Part of a small language model's weights.
Training: a variant of Muon for these matrices, 8561 steps.
MLP neurons of a small language model. Each row is named by its layer, matrix (gate and up: input weights) and neuron, and shows model dimensions 426-639. Each number is 500 + 25 x the weight over its row's rms, rounded and kept within 0 to 999. Numbers have three digits each. A neuron's up and down rows have the sign that makes its largest values positive.
A block is one neuron, or neurons of one layer that tend to fire together. Before each block is what it responds to, as a language model described it from the Wikipedia text at the highest values.

Responds to: Mid-name initials and pieces
L12.gate707:503509525508500514498480456520488549487482460519504506466519491500496510530533502499492501495513494460493489508523524502513478499465549502448530458482482495521480485504492479484497505467489476473442520518503523428528477507484512475531525508470508486501509493471532490509520575568489473491507493491532492485506508493471485477465461458495487498545512495476490534514473546486508526497473495502504524486516520494502525518508524513500475492487442469477530516471544458481504456515497480504499495511507508471538445530513468529474511492465492563482491501507528481532498499495555498506519485469496525467466477527497490441524533519514481518524458491510
L12.up707:533503532471515483528510469536514468513497515505518500558489536498500514491527533459493498518515472548500466502472502493522519427544487506506515513482506442508474527565465459526487518476466513450494505508523487487483511474528476495500473521485503491553492517542527508525505448509526475498459512541518437514469524473493535513518516507501509490507531496487497471524516517488472481485497455512517487475510467473496527487490478485481514485516482491479511475518513533495455479471490530503511484468509516521524491473454509527496486510520499470542522518483477485497546519513523439471493480481534489495493500499488520526520464480480489485521544513470
L12.gate996:557527530496476487524543501530514468469479541510536493546503519515462496507479497490485529530479503492447483480495557510520505474495507531510474460501512511510489511479478483539557493475473511486505534505510443499529529525509507489494488498511523584498527467500555499536539511485475531497473491512522538510521515520498479540507499490496475486521470499495483491479512501499485508470456542494494480497443464498481473522482512487486531479490454486482508547469494503453523486472496524478527491470500447536489471512454498475509448505527497492473520496523509543480490503471504480508512512530515469516466500519470507503482525511506488528466514524486
L12.up996:476481536497484481475431479447512475522517484508513504435516501473498504492519541484500486490468502501483485520532542452499485495492515495507488510502502445549500505471482491470483527449556514463552496518494557470485521487539542541523573506489508515492498510473459489441521492462510482523529498482503534519478550497495535506480526530468526508487514485489477470469491513509501528519523513499451486540528535510518521496491509556504526495479513515474472506506494471483431473505491515486531494477520504509512523513517499479483476556482479497492493495473534491490515501483491450499500468481521541488501522451514491490498526488478492511507519494487
L12.gate1120:470521555520499494481467535517454487469529471500501506515496552512484463522473525471499508496516456508506472510511510488481501473511487470514438514500491519467468427539480472454470537546498510509520513497535508511512504478511500497513498491444490537548530492477515537546494499492476453531469512463539476525522492509485461492534514540512512489512549498503447475527506478492531467457467508496495485490516530516501476471494516530466476510500485477504533489482494524489530553537494478506486514476491552487488476472459466515524487506488520503468479528482522498535533504443473481504486517538510510493469505496460462466491515432478530478509475511494
L12.up1120:515553547551503490508491516507486525513516499508518497515511524456490511504501562473506488504475485433501512477489480529517488485517520497476495498509494492550489491485482495463546498512519477498493472487492497465504533492512501519503497528502502511497524505493469482487506494525482510477497489481535546561551510523489469490476489538530497506509458497495518520498481454486491473485498475503538482522492486515493473525459513471510490515505514481489528442468537518522482478502416519487480464531500522509564493502507512482527493537487473491469528521458487537463439546481502525491478539502495503500544484545487506487487481499504474518542462506534
L12.gate1472:496529524535517507568523517522509496467462491504505483526539507500496480563473518523499483529507507539517480494478513504465446504499493504513514494471496512503543495528488548535527450483460511498470462485527500532537462491441516489471538492479485528516511486513503539464517444495479554523499478514506469510534489514490486504465532504514520521471484520506517475500505485468509506508488553467475520498515426480462514484489561472511481491506514470527487454462479529534468497492505501577492483487515488456462513517467526453557478494507496523495496524526466503496488442477491514479549499509509478512497544543437479501478506474470471493467475521517
L12.up1472:504486497506499496520513504519487513498485479465467472500465511504533467496525517509519497467493476476499514509489466494478525486503496511521520515506515503499536498447498542487543449487447514493494495517499461512508514498511560477535516523497505506491511492498464497479474468473481509428472518504512503449486495504475506518512477504483499456496480485443462526494536447501499498503457519480510461480493494460448524518507489519497493521483500418538516502467501491492494483496477500480501487465461498547543491468538489492498481499556447508458464449513489473477522483508503509474512516516478461504510542516509532491516469472526480517497500480497
L12.gate1862:514478466534508498473557502491519511521533491520498537526533483496494505502527501493531523523509496541493492484511487484548486485511486475515480497471467480524460505478522520484492507550509512493492491481527463547475527450440490498508516466532508514499500518502468479501530490513514534451455499484500479465489526527495459472536491533536470502558459546500543515493463520479438532451467481482511478500536529519470496454524486509514493485512534483514517487503484484494505511530505490506524494463480479495474474486535510511488468527506479515551510482459484491502522482482508488523482486502508506498572466510570497492499531506554471532503498500485
L12.up1862:505502472515493509518528528488496546502536485478476498512511504504520496474491503536522437516476495528478509530514528500493498486467487503467486479546502498537501485467496533456468548510538510502495494469502494485478473490489546471504518489504486493466471504498522473494515467474533476506500530469518534520486499499529505455484517481470507482540503469520498527493477525478490480486517490437471476480500534509509532518516522494506472496459512495501553499506526465440495519520468504494480531485509488547523522510479543512498529540484509502474480518502538501498534504513502545506491559532503495459481490482443513477486542456522469469478512520512
L12.gate1943:508555528477499453492482511469516499481510472547507465514514511519546526466484554474517490468495512491476506496521511503515517461535503475506459474537555489496515479542475510515513472498513547493504533488508516481469526495502518519431501501509478499501509497500455548484506456489441518459490514546503425494529517490512533502480514497488491481455505488475516472465484538500504515483446512502497473520511486445529494486499443500525515532500500491511511520494518482529483496501496512503508476503450547462532524489473489529468541524476479512487480532465506476519500523503469501514500502512458538515501539469501472467484468480501510466480572478505
L12.up1943:462521506534519517508516474523466506484487522538500516509492516459488517490510510515467466547528496517500565494537471507477507523540531484458492480489536487517515476515543536505460485452556538525490508485483520483487469545514480509465492460536503516539523510517471541540489459538477494454468534524565472513494524509500530481529482467511482440453534489512468481511507528499470519511504493443524493493482546469505484505509465475498457531507515484474513484507534516483478498478521486470502510511489530477502494485508515496476455531539492471518511484471482517434503498533463513517498490498469534485500512492507469515483482524495489470517484489461
L12.gate2407:460509475458509464504468489533504519505512504506494498524483502514510509506529508507531485522492511482482487531493491460482482529474483534516441506501547511517513458495469497518542533515536516504492518478499529468529523516466487518483461506464542479513533463511432467515536530525562483485510488493517512489500547477444432473478502485460528470481502562492520511529484493497466463541466510459450556506468520480480489553500507477479488482469486485510507509454483475480514487509472515539509475470474492499510496499521510529505493509525482481453481492485526528557524495493516503491492515542444530462483507490473483484519505492531509487529536548478
L12.up2407:515489488504444502514523487473489467494513479504508528480462496505459510509499542521473549552521464522482512481557501496516498479505511517481479522505502550506472495504456527497514483504503477424542498538523520499520466530515504524493515504499463559526508529500501518496496533545489481497426521456531446526520506526519484504444469464517444524511451524500489541546521472534513482510497535474498475510478539514517497498489488523500480477493505466487514480512466477494513528471499538486501451475529450499479524510514542473517505456489515531466505492531492446458474496538485519556504487533498481499486504508514523545520502477491452526465516495480
L12.gate2429:475501488493497561457482494466529473517526482496478469488472493539479489532500501442534519523518501494493542547487505503492488517535497503528522525458479499528467489505523491524534533488459521484525520503444513495467475564522534537479551500501533497494545454485496495517508498481516496487526524453530463495467475463486477505526517482482499506500513507433529490505509478507487464466484502478498475493471485473477513500529464556480480489512510491461535513485514527443465451484501534489538515536557504510511515476486531502517538497526460485503510477471542507474468561485507512477469475497503507518528515511501516481483532501494475522492461479499
L12.up2429:469500508452496551535487503487442558472511567546522534546488530552516513520481527556483468475471498534498518538489467485473504526499468538515468530471483481506493487517458483469534477473513502488485560516504477484522473509488493518483518447488498510489492505507503540489473495540474514463507528509488479464520500507511512449520459522498500457508529502494497524510480500484528483506542524508514540484529480481465503512531558487524513508500479467451484498494506502516513536529473519485484499511517462531487481478486503503474527472505524506542474486501550473487506497448465456530481496473501472526481451491505523512507503549464451557410503504542

Responds to: Table row-start cells
L9.gate712:493499514490496530473493479518487523447489497472455539502497459481443521530474456487511488490507499486502485505497524492506546515521515519524485481519503502511480551465501472524486533498517519470453494511467516472480515489471495467441492479484492506447507504524494504517523519484516505546481497535538540521493494465508481507535470507491547488471522499561450523479518515456500482480522506480536510531478507463520466491524531525479486499487529508471461514525511478486479520525503507500538449451514481507498519506523439543457499514475503474500508526506517518559513457528505472466515492512477496487475524515514471498480489492499521456476483470513
L9.up712:524461519561490524544485541536506526497506528525494503501486520536464480479507482497515461510521449493536498516471504496503457502481475462552503483505509482489514500469470509475491506514531539452490494489513478500514519474503509431504516472564497495504483447506504511487487509517495471466471489477486534474515491483518477497486539551518530510512486481517492499456459523519576490465525520512506520529471504509489503488464522454484491517477522497518490522514488443523500508471511552493461497466470537488534538509503463470530472513491502495459498514525512511437505534538500536490517516525536528471499500515535531490518486502503500511545480516482
L9.gate804:476489492524442501477481515548499494500534514504519528482458509508482517517530494518564401518504481499535461506506519490494530511485506486510471498503482496519502489509491526513466479487473539513449463544502534533474524485495497478465514471510503471527513503490487500502530435509486540517494530506501485513500496502495445511554500494491555472484469525510508498469539493464471468473479478500525497506506502449523509493509467520486503490508503523488528491512491490501510514543502478523490533489508492554489477521524539519487455483500518473508529454484478482534479552495524496492547458470464525491482513516502492495475513533508481497506513496479
L9.up804:484474535476474492495507474531498486459516477487506524517461501542501437506541507491511503550487472485482490472456483516466510509473531520506462502492514488503506498493503458486576496481540505507493508499507485507501503498460509476542488493483538501485485521498487501487555511498478476462477500474549496525508500492464526500507540503497523481501503480531480496488455520488479492503423521460486536527453499547514491487523482495480481452537493474573462520497495565466493478500516531545505502507509468484521501516469469531514509516500491507491500497504474500459532464500466466474493516488519474476503546530485486540485488541499482527516532483532

Responds to: Table row number slot
L12.gate531:501591474499451462505468474494536518455508480506498503496508478477471494481494485494509468482481494521517518496501490477538517514511544518532497520458501530468514493549500502526504518528526531482475508501503494513467500488491442510520507501464572469489463515491487515523486491543498461554461473509488477475524479513489527512502522520506505541465506494504485482516523522513518536523497500536463541535467516504483482527468530527502527494557466469497479504484502489516490508506488515488473512508475499515508516529525488461548538496481537571448472462491521514501505479549508534516522495495412537508477512501499471494497497498532500468503481520492
L12.up531:478483488493489506484501515510502494465559533479496477502485514505533468488518511488522481502469496520489507414467469527471490479470504489527521483536487528495526481510513488494486530499487473537532516537494529537454514523518509497492493471506534524507528516498465517492504484503501471504494491481455497525506458506519460561534510497506520486498494492500517500507491474490492500492457533487503533530474522499499529506512508512482470491507445512526476480563482466565504511516501514525454495492487490478507514523498483473469499525508515463470538521517521488515505528495498501533480437482484533495486506529517476478505489521509499487530438563488
L12.gate548:506493495454511468518474519499491529467488535463510488488490453521553503536489478508503485515501547470533508530493529493493527504482549483487475532528504535486519513499472467486485546432523444532479497518497527533516458480501525506496458486507488461491516486484510485521483513521454505500487495548505489519490536509490511484529486472496546578474489516517490527530472494502518549424462525510440463502532485530502475478505493517497494480537517509546501510532456541496513527470482454503520504551504529528521514501505510466481500508515446508506485512481482471494519534530502486520517495484490504486501490517508529509473561484455496509487503568498
L12.up548:514514458477483460505510471472483516514508497480472456509505463525542526493523545488511501463490469448554511514502503526468457488473543522500493477519497512505506482553464499510522500510545494492504526505527484521510495513483468539503461497533471476481500523513502463487489510501497512458509510535460516534493481482490483520527518519457498531506513485528490514500495469498502497499499539489494457508471516480484523510499519489525498492504526500496501508505494510477503507476521474526460527524510509519463474495537476491433485481542509554509499448467444449536522532486498536504501508511547503521531505509483474484503507465443489516503481505510
L12.gate973:527558453519519499528531480500521503504541494509502539478497524499451444548481451530507515484484493499491489522484493540481509500493536515485495527490521540523532509515516512526499521526473521505506485470494490477481555502518523506474487504529518527497504483504487545497505505495510481554478431488503468500487499461533494481450506491432523510529449484500532531466480513493503480510475489466472505517524484509541483487514509505506495487450468520480473503511457527482504491538490530548494469482473509506524539487484471505513505450482484489525506463482522530496506495545541475500489519501460527515533493518477534458500486494506479531522496495512
L12.up973:471535468511493499491543535441539501487496484466502458464474499550519534552517535501567486535482532512498522528486494506493531494490516486512497469509482496487503517493521461492472534510549504486472427482524457497488509505524480489517530509478500523490522507492498462504501517487491469503508519469490497510467520473517490467533484493466483484512463527508474518466510505533505486463476478501508493503499489514483508491516486496488491532451558468487540512527465513513492525489521535523499458514463529448481551510486452490456529514521509478499530472502495495513514515520505512469512510514531464488466540530548533542537514498511500494495565529499
L12.gate1090:508486507522512484506447505497450489529498475458500524496474509507475510554514509483553501502525486499492503522528505517496503527444464482511570493559545454492504478499483541461516537522501502477492493495520529510453556514488477532505523545466519487485431485495488512525539484519519476453494493505481478494467464487466506539458451487529519532536483486524531490441518514529500450505519507504504501523487498508496490503512476507486470526518545476515514539510496472512512500506505491474483454483457527505483475496478503486518488489479464521499519495500518533492555548518502481516502483470511532487486489494505431550482495485508478487482513499508
L12.up1090:515477557478489501479456499526516481475497514503529530531484497563460470510506443511504540504522513519540502477524484480505496522480497446457468488518494504460504509496470490475509477498499488503467532497512490506446545438521487458511494452520440474523493503465520505446482520480524515466465467482499522478521447505531500516539475488502487454483537474465488479514483514506563532502515486512534500542513499521448479506481537498512491513456572511491519457485510462547481493485491482487485527518476460491476467503529483473473490515492486533529457492486503453520487500521505421480534490528499479485513479506487488474510496499512433479507500463493
L12.gate1709:500515487487501531499495467496497554486467519472460542519515520483445474539445469486551461489479516480474491551503479484487500522520494485486519460488498539530500478486469524460475471473505499517531451495520488523546493477445484455495475501523531480484512501462511466535484564520517523504504449527474525534580514516503522545469511499497482489506449489535508553487511474495485493460511485487502510506505452534520453524533493535469485490511503455517509558496464486521470486519484539464525496530488479519516530512515507480511487501517496519534481524480491471509533507507523541469504562458502488477510516478519489517471514537497500506518504533482
L12.up1709:534473489440530513498457483491543505483482462486500550482481522489540478498556484468489465474492516516454512512463520495504475513455502463503514468551477472522519484467567478512548523520549466475526469469502462474536536531543518521508518488475560480504436502473512476509495491468516489524519457488478490502522482536508524490500493464509507522482514515523516500475511537475547445495494493457516479501514530527529494468491484453468482515490491466531485487504504476504527521492539512491488455508506438534461494511499494551521535527498494514525506484519512478553520489521493509482472482484527503520506498519502494539536459480507479536464496541498
L12.gate1715:508499487503460502516500519475484559469497496477466471526493522487500492532492500431459520503511520475516494474493511510508523483515486512474500513478517449499505463469529494480488481516523481469515505523512478472483482514510543506567485498512478503479473475504472480525513513481567513511506524520542504564465521553534482512512482513476489529487486509499539485465519512484548539504552488520509499453492487475473525488489538493507539482463522432430494467507502490495543446550492481494489471531467494469471517496536541548484532489495478479467482475504467494537506499549530493480514524512480474477502529520513500497458486475452505487557503508492
L12.up1715:495521519510527465473477519523485521495449502469497491478487477494485485490509479503523512497490484528487478511465550488517515459525522472555520470499514469503546513512544534472489498515527447523497516476507528538472504510502451486444517536484506519489520523519491480482478529492514479491488531509523513509482506480533488509462463453476465509505518503484519484524496475544492523499521490515489530508523530531513468464447475513454485494498511534519476524495472447505468540515505505545504475513517528526486441522480453455455511470480487502498494463479520492521504485496456513513479497457531525496498524504519554527515485513485509475485489519476
L12.gate2489:496507506525467461533481478517498518530474493484550480472486443512444513536529506507551456535531476490533476493501517470555475489483511500476481531477494465497512488545507458536509486523498521507545449479499508481488481493499516473500467517495529530514492515471506527511535504555487488547538485520479524516523446492446435507513510477488526523522464502503490502491474520527562468501536562523470480527488505493508506513501475481487456486496562471494494514526523475476512505495521523455555467530503491515450508508507475485566501502505476495531482491449500442525541518472481493493470507502485517506463517538453535505500520514509507518481504543558
L12.up2489:509539484479512488543513500493512490485501504482486512477495528533460507511515484506537467507527534500528500510477495458539495508489520494489526555438479516519497479494511470505513490493475484485503471511482513519490502516496507460489438506492535497515510506544479495503520509541482491496487497528515516482557507474476523523479468527511508496444478510499511533500490517491529478467465495498513455484437508458498495463450493507522479490515451496555493504512477463519520468483527492466488482485498468522487463500503518485515513512472493515474491490469557498483494518493490499550500457490480541500477504529525486521496460531448487525541493528509
L12.gate2527:479503547490529520476471503509466485496510504513491508483512527531522521513508483499494511532499496512514531519454486468457490470538497507492467530481484571540467466518518482508496495484540522500487509518520490479507491502513507502504507495544517492474485482524524474515557459494485463500507516492532510508492529530490493503522496458464497530511502526506514504486456547498478509563499538474490495521509506538490460538521541487485492457514490507488508481520484512446458500554497503481470479518512445531472492506513524455510485493531512538483478517501514484462487531521423488507458513472538535513509461479500497492512502495479527483522550463484
L12.up2527:531524467485508493501513536474477484515505471511480515456504476520493472508541493522484487475508490494492508460530481487538466520493474535521483498486479506498465478477509476476551477483490524522543491520490516470497507537504509511518501540524481515496469471459509483508503484518518489479479509479480530464543516487471540501506478479538532522511498535505481497492447489498535485490498459510513498536515508553490543508454533494489502516511463524502484496509488525505537537451513474472498462497510440487484471507520486483504507531497512488463490490490495494466494475525540442501482493525481461551505492523494462501502486510464533483511510484432

Responds to: Name before surname
L14.gate12:504500528518531497520507482461535540503498454505492509536511475512496495519521507531469471521483492506515493479491473531545479508501537534495497488496508474539486453494515511479477489516497512513534514532472575501494505493496552504441513495487516478499483543484492499497520492498479492494493545480511516462544498512485530525463462552469518485477472483509483485512526532519468460441536489473525491493431500502524475495520500457505464433493497512494478535513476509537492536502517500496517484529547487513512457498512522495512494531520471473480481503482490491481508471474529536485473504512498546512511494512497549460518500440506494490500518511513
L14.up12:466503519507470464482503501488487461510485492511492471517517545473448494507495525507493515541499498503457495538477519482539500461496491516536463516502508521542535504495493514447522505523537488513520483511506528500519546507524504507507516500501536518481486547504486511457443497482497534487426499512520517487506505510552459539496516491516509453489518496517480469555471533481561514519516509496462490483473517491490481505497523542480479527514499513553432504498490507468449500487501504526519503459491531490517456523485536522454509462510559452498531540500479511499491439506512538487464515495506552477487524494500491527502452486518505510526465484501
L14.gate99:508508538543524502489493480461518495503550478489542486505550519521479515505528480500512516542487482481494517494485481486520496468483445538468476493503533510533495453505470515517516512486508509482470516486514436481512513500515495516511502559498505497501523540524510442492462524506503530466488527521532534479493540510512502513482467554496498525526533481465501447508532510490492487465481494508503450500481482463474469490508489482510509496471502495525513501482459496509491534476528506527500520481511465478528500522519537520435489509504494522471492513537518532448492519457481525495511507489509475506491491482521450531490478518509482538509499531528
L14.up99:510468472517510451545530489497534493561457466496506484510499493501474484523496519507471521500459484532510464493507516532490494502504482488473482515477487484517477488495487505428446497512512500485523482477474511523498547465532507518519523508476483523527515509472464500487515497510493484510476492510502482474532466521504556522483498523508452507526460513524436513486499534521530510481533502487481477465475518471530525482478529499489473492501461466501479488523477484548452503513545557507529488513520498458544506493514509488541473491523480456507484539542521493496490457493469483489493455537529534518495539463510461481502492482509496520531487520504
L14.gate997:461488505489461497499558481509496512509511470522476487489539517455499528515514517458516510490509481507564479517564525483529540498487556484509456507460509533511497488535482540497470532480507520493479540511494520480529527516553504522521504472478551474464528488509548501529472509486472516503498525507516537528491554530472505557491480505490503506506490483447479497510482542512486495497491467499493529504453556512505481464494473519489505531551456530540469476499484498500503526495454541488506462526482443462545497533453527497471519504506469523509517477535490489486463511479501546515442500511492494515534483514515480518453456474515499495489506522490
L14.up997:531512513498470486543496519477513481513528490519500517545547512471472508525510530481481487521493500502489539480536518521493523471513522553465464545440529489488531510493497493467473484509537497470538487516512538459553484533509483554486519532513457519493514507452514525474485519542508474551470466508531508495505510540493497475516529488508509479491462493528491479515506471475477525521486513509497503481523503439461493483485500505512520523482473497478449483504473491481512503518479507497473466501505503516545469550513502488518470494493510518458485459475501525474512499500480447556479450468530516526506508524487457482493484501495501483539509525502
L14.gate2103:485489486438496506492473494501474511478509478492493508489543487474497476534462534466492502509528499478488540450562493478464526452533523502487489534495525490483557469524541484497508488525480501508473478524471498481506490548506485512508528499555462510488538507534546484525535486535498498511527523522512494500510504510481515519487489555499487491470529450504499512559505521484509516500496514524502482467530514528449466539480499514481445439522521507508483500492510487470472510535493512497498475517494486484521500479525489466523509465436517517554457489522514471450516508521516502501529497553465496503483495474518488467529546488455505473494496461469
L14.up2103:487466513487451547536500494531517502516472530501539501501497464462490447516511480510489504481492503486481483566551509447526510483474492495520467442530505452520501487508476491455484465533527560467492483484472527501489517572475490476520498522506486479497514489472486529511514485554486516502502512505484506511466501485500513514484515458484504482516459485471505527519511533425478464500464538509532525479532529468503456451487498541518474495494519508506485522483518481517453510500463514509515462509511516505453479491493479477546480457483491481483528458470501519511491487553517455503530442528532530495537504511482541500521487476500481500510466502486

Responds to: Initials inside names
L9.gate1619:521494515534499492497537472486552484501490478507478517482458512485501503481470522522457492499466507495507455517512469509471496510496490517488547553449450500527488504478489493511513535479525517498457505529536506482499480512470490464460487494500476586495471503458530525477520496457500499530530514470502493472482537475470464489488499488557501486493530552510529461494539453508457490488498504524503525560484521463501500491488490506530481499477469472488487488504535477516518431481495501521507499505470471500477519503512475487533502490514446490507541499512522506504504496519504487508462521479479487507516496460524488480503526456521484484471472520503
L9.up1619:497505529515514484501432475475501486456492461484481510481513476517474536496514517461502498515504488516552508473515428493451535477499527514494497463467470491477482503500473526508493486497540500522479489519498509502534489488492482521484488472481466516527495490470483499468537555494537495539482479478511536493478520461472501490520482499495512479582483513555518471527558474500504527486494529502524514479470522493503500503485476540482459518539468487498559569513467468493485510465498521497487518499506519486515468500505523526501488464524551477489538468488492472525518514502567537479418503486515474547476534518467483541514508473502488490501530447501
L9.gate1679:479494509504471543512502453506523512456500538497497524528468542511504469467446537510494538485507506480537516497519471453532449495532513492494497528453449483450529450522468538479519519544482478512488497512512507514503484578496485531477501487504480503464502497572518505504462530493486525483467503507538488492546491484500480506521551491556534541475506498515524490518505523478499503553472494516499493493521532494477523476526467487489518499485503480467494501513500503483499483524508447483478539455520516484536491553553513499511482524501524509509509501531497504480490569423525525466513502511462500497498514461465484504498457487511467495471525509502
L9.up1679:465529487487487501469473475537506512517508542537473478498491484485520537536506549490461500487490524490497530464504496513516487506543481508507527531527539510464496471510513554465586513521517484480519534449505469499492532511506507476476465485515488475482551477524461461517502514509520502475477500505508514475456507480504494499461477515504506462493524537510494496552522527480497439467517507497522484491523525505511501518433446510521506503512492510481530497531476515512509525449477552510507479507498529503507469536496544529515490480490485507518449487493492475473470474444510542490492514525477503519496516531526529491495505491514500514489464482528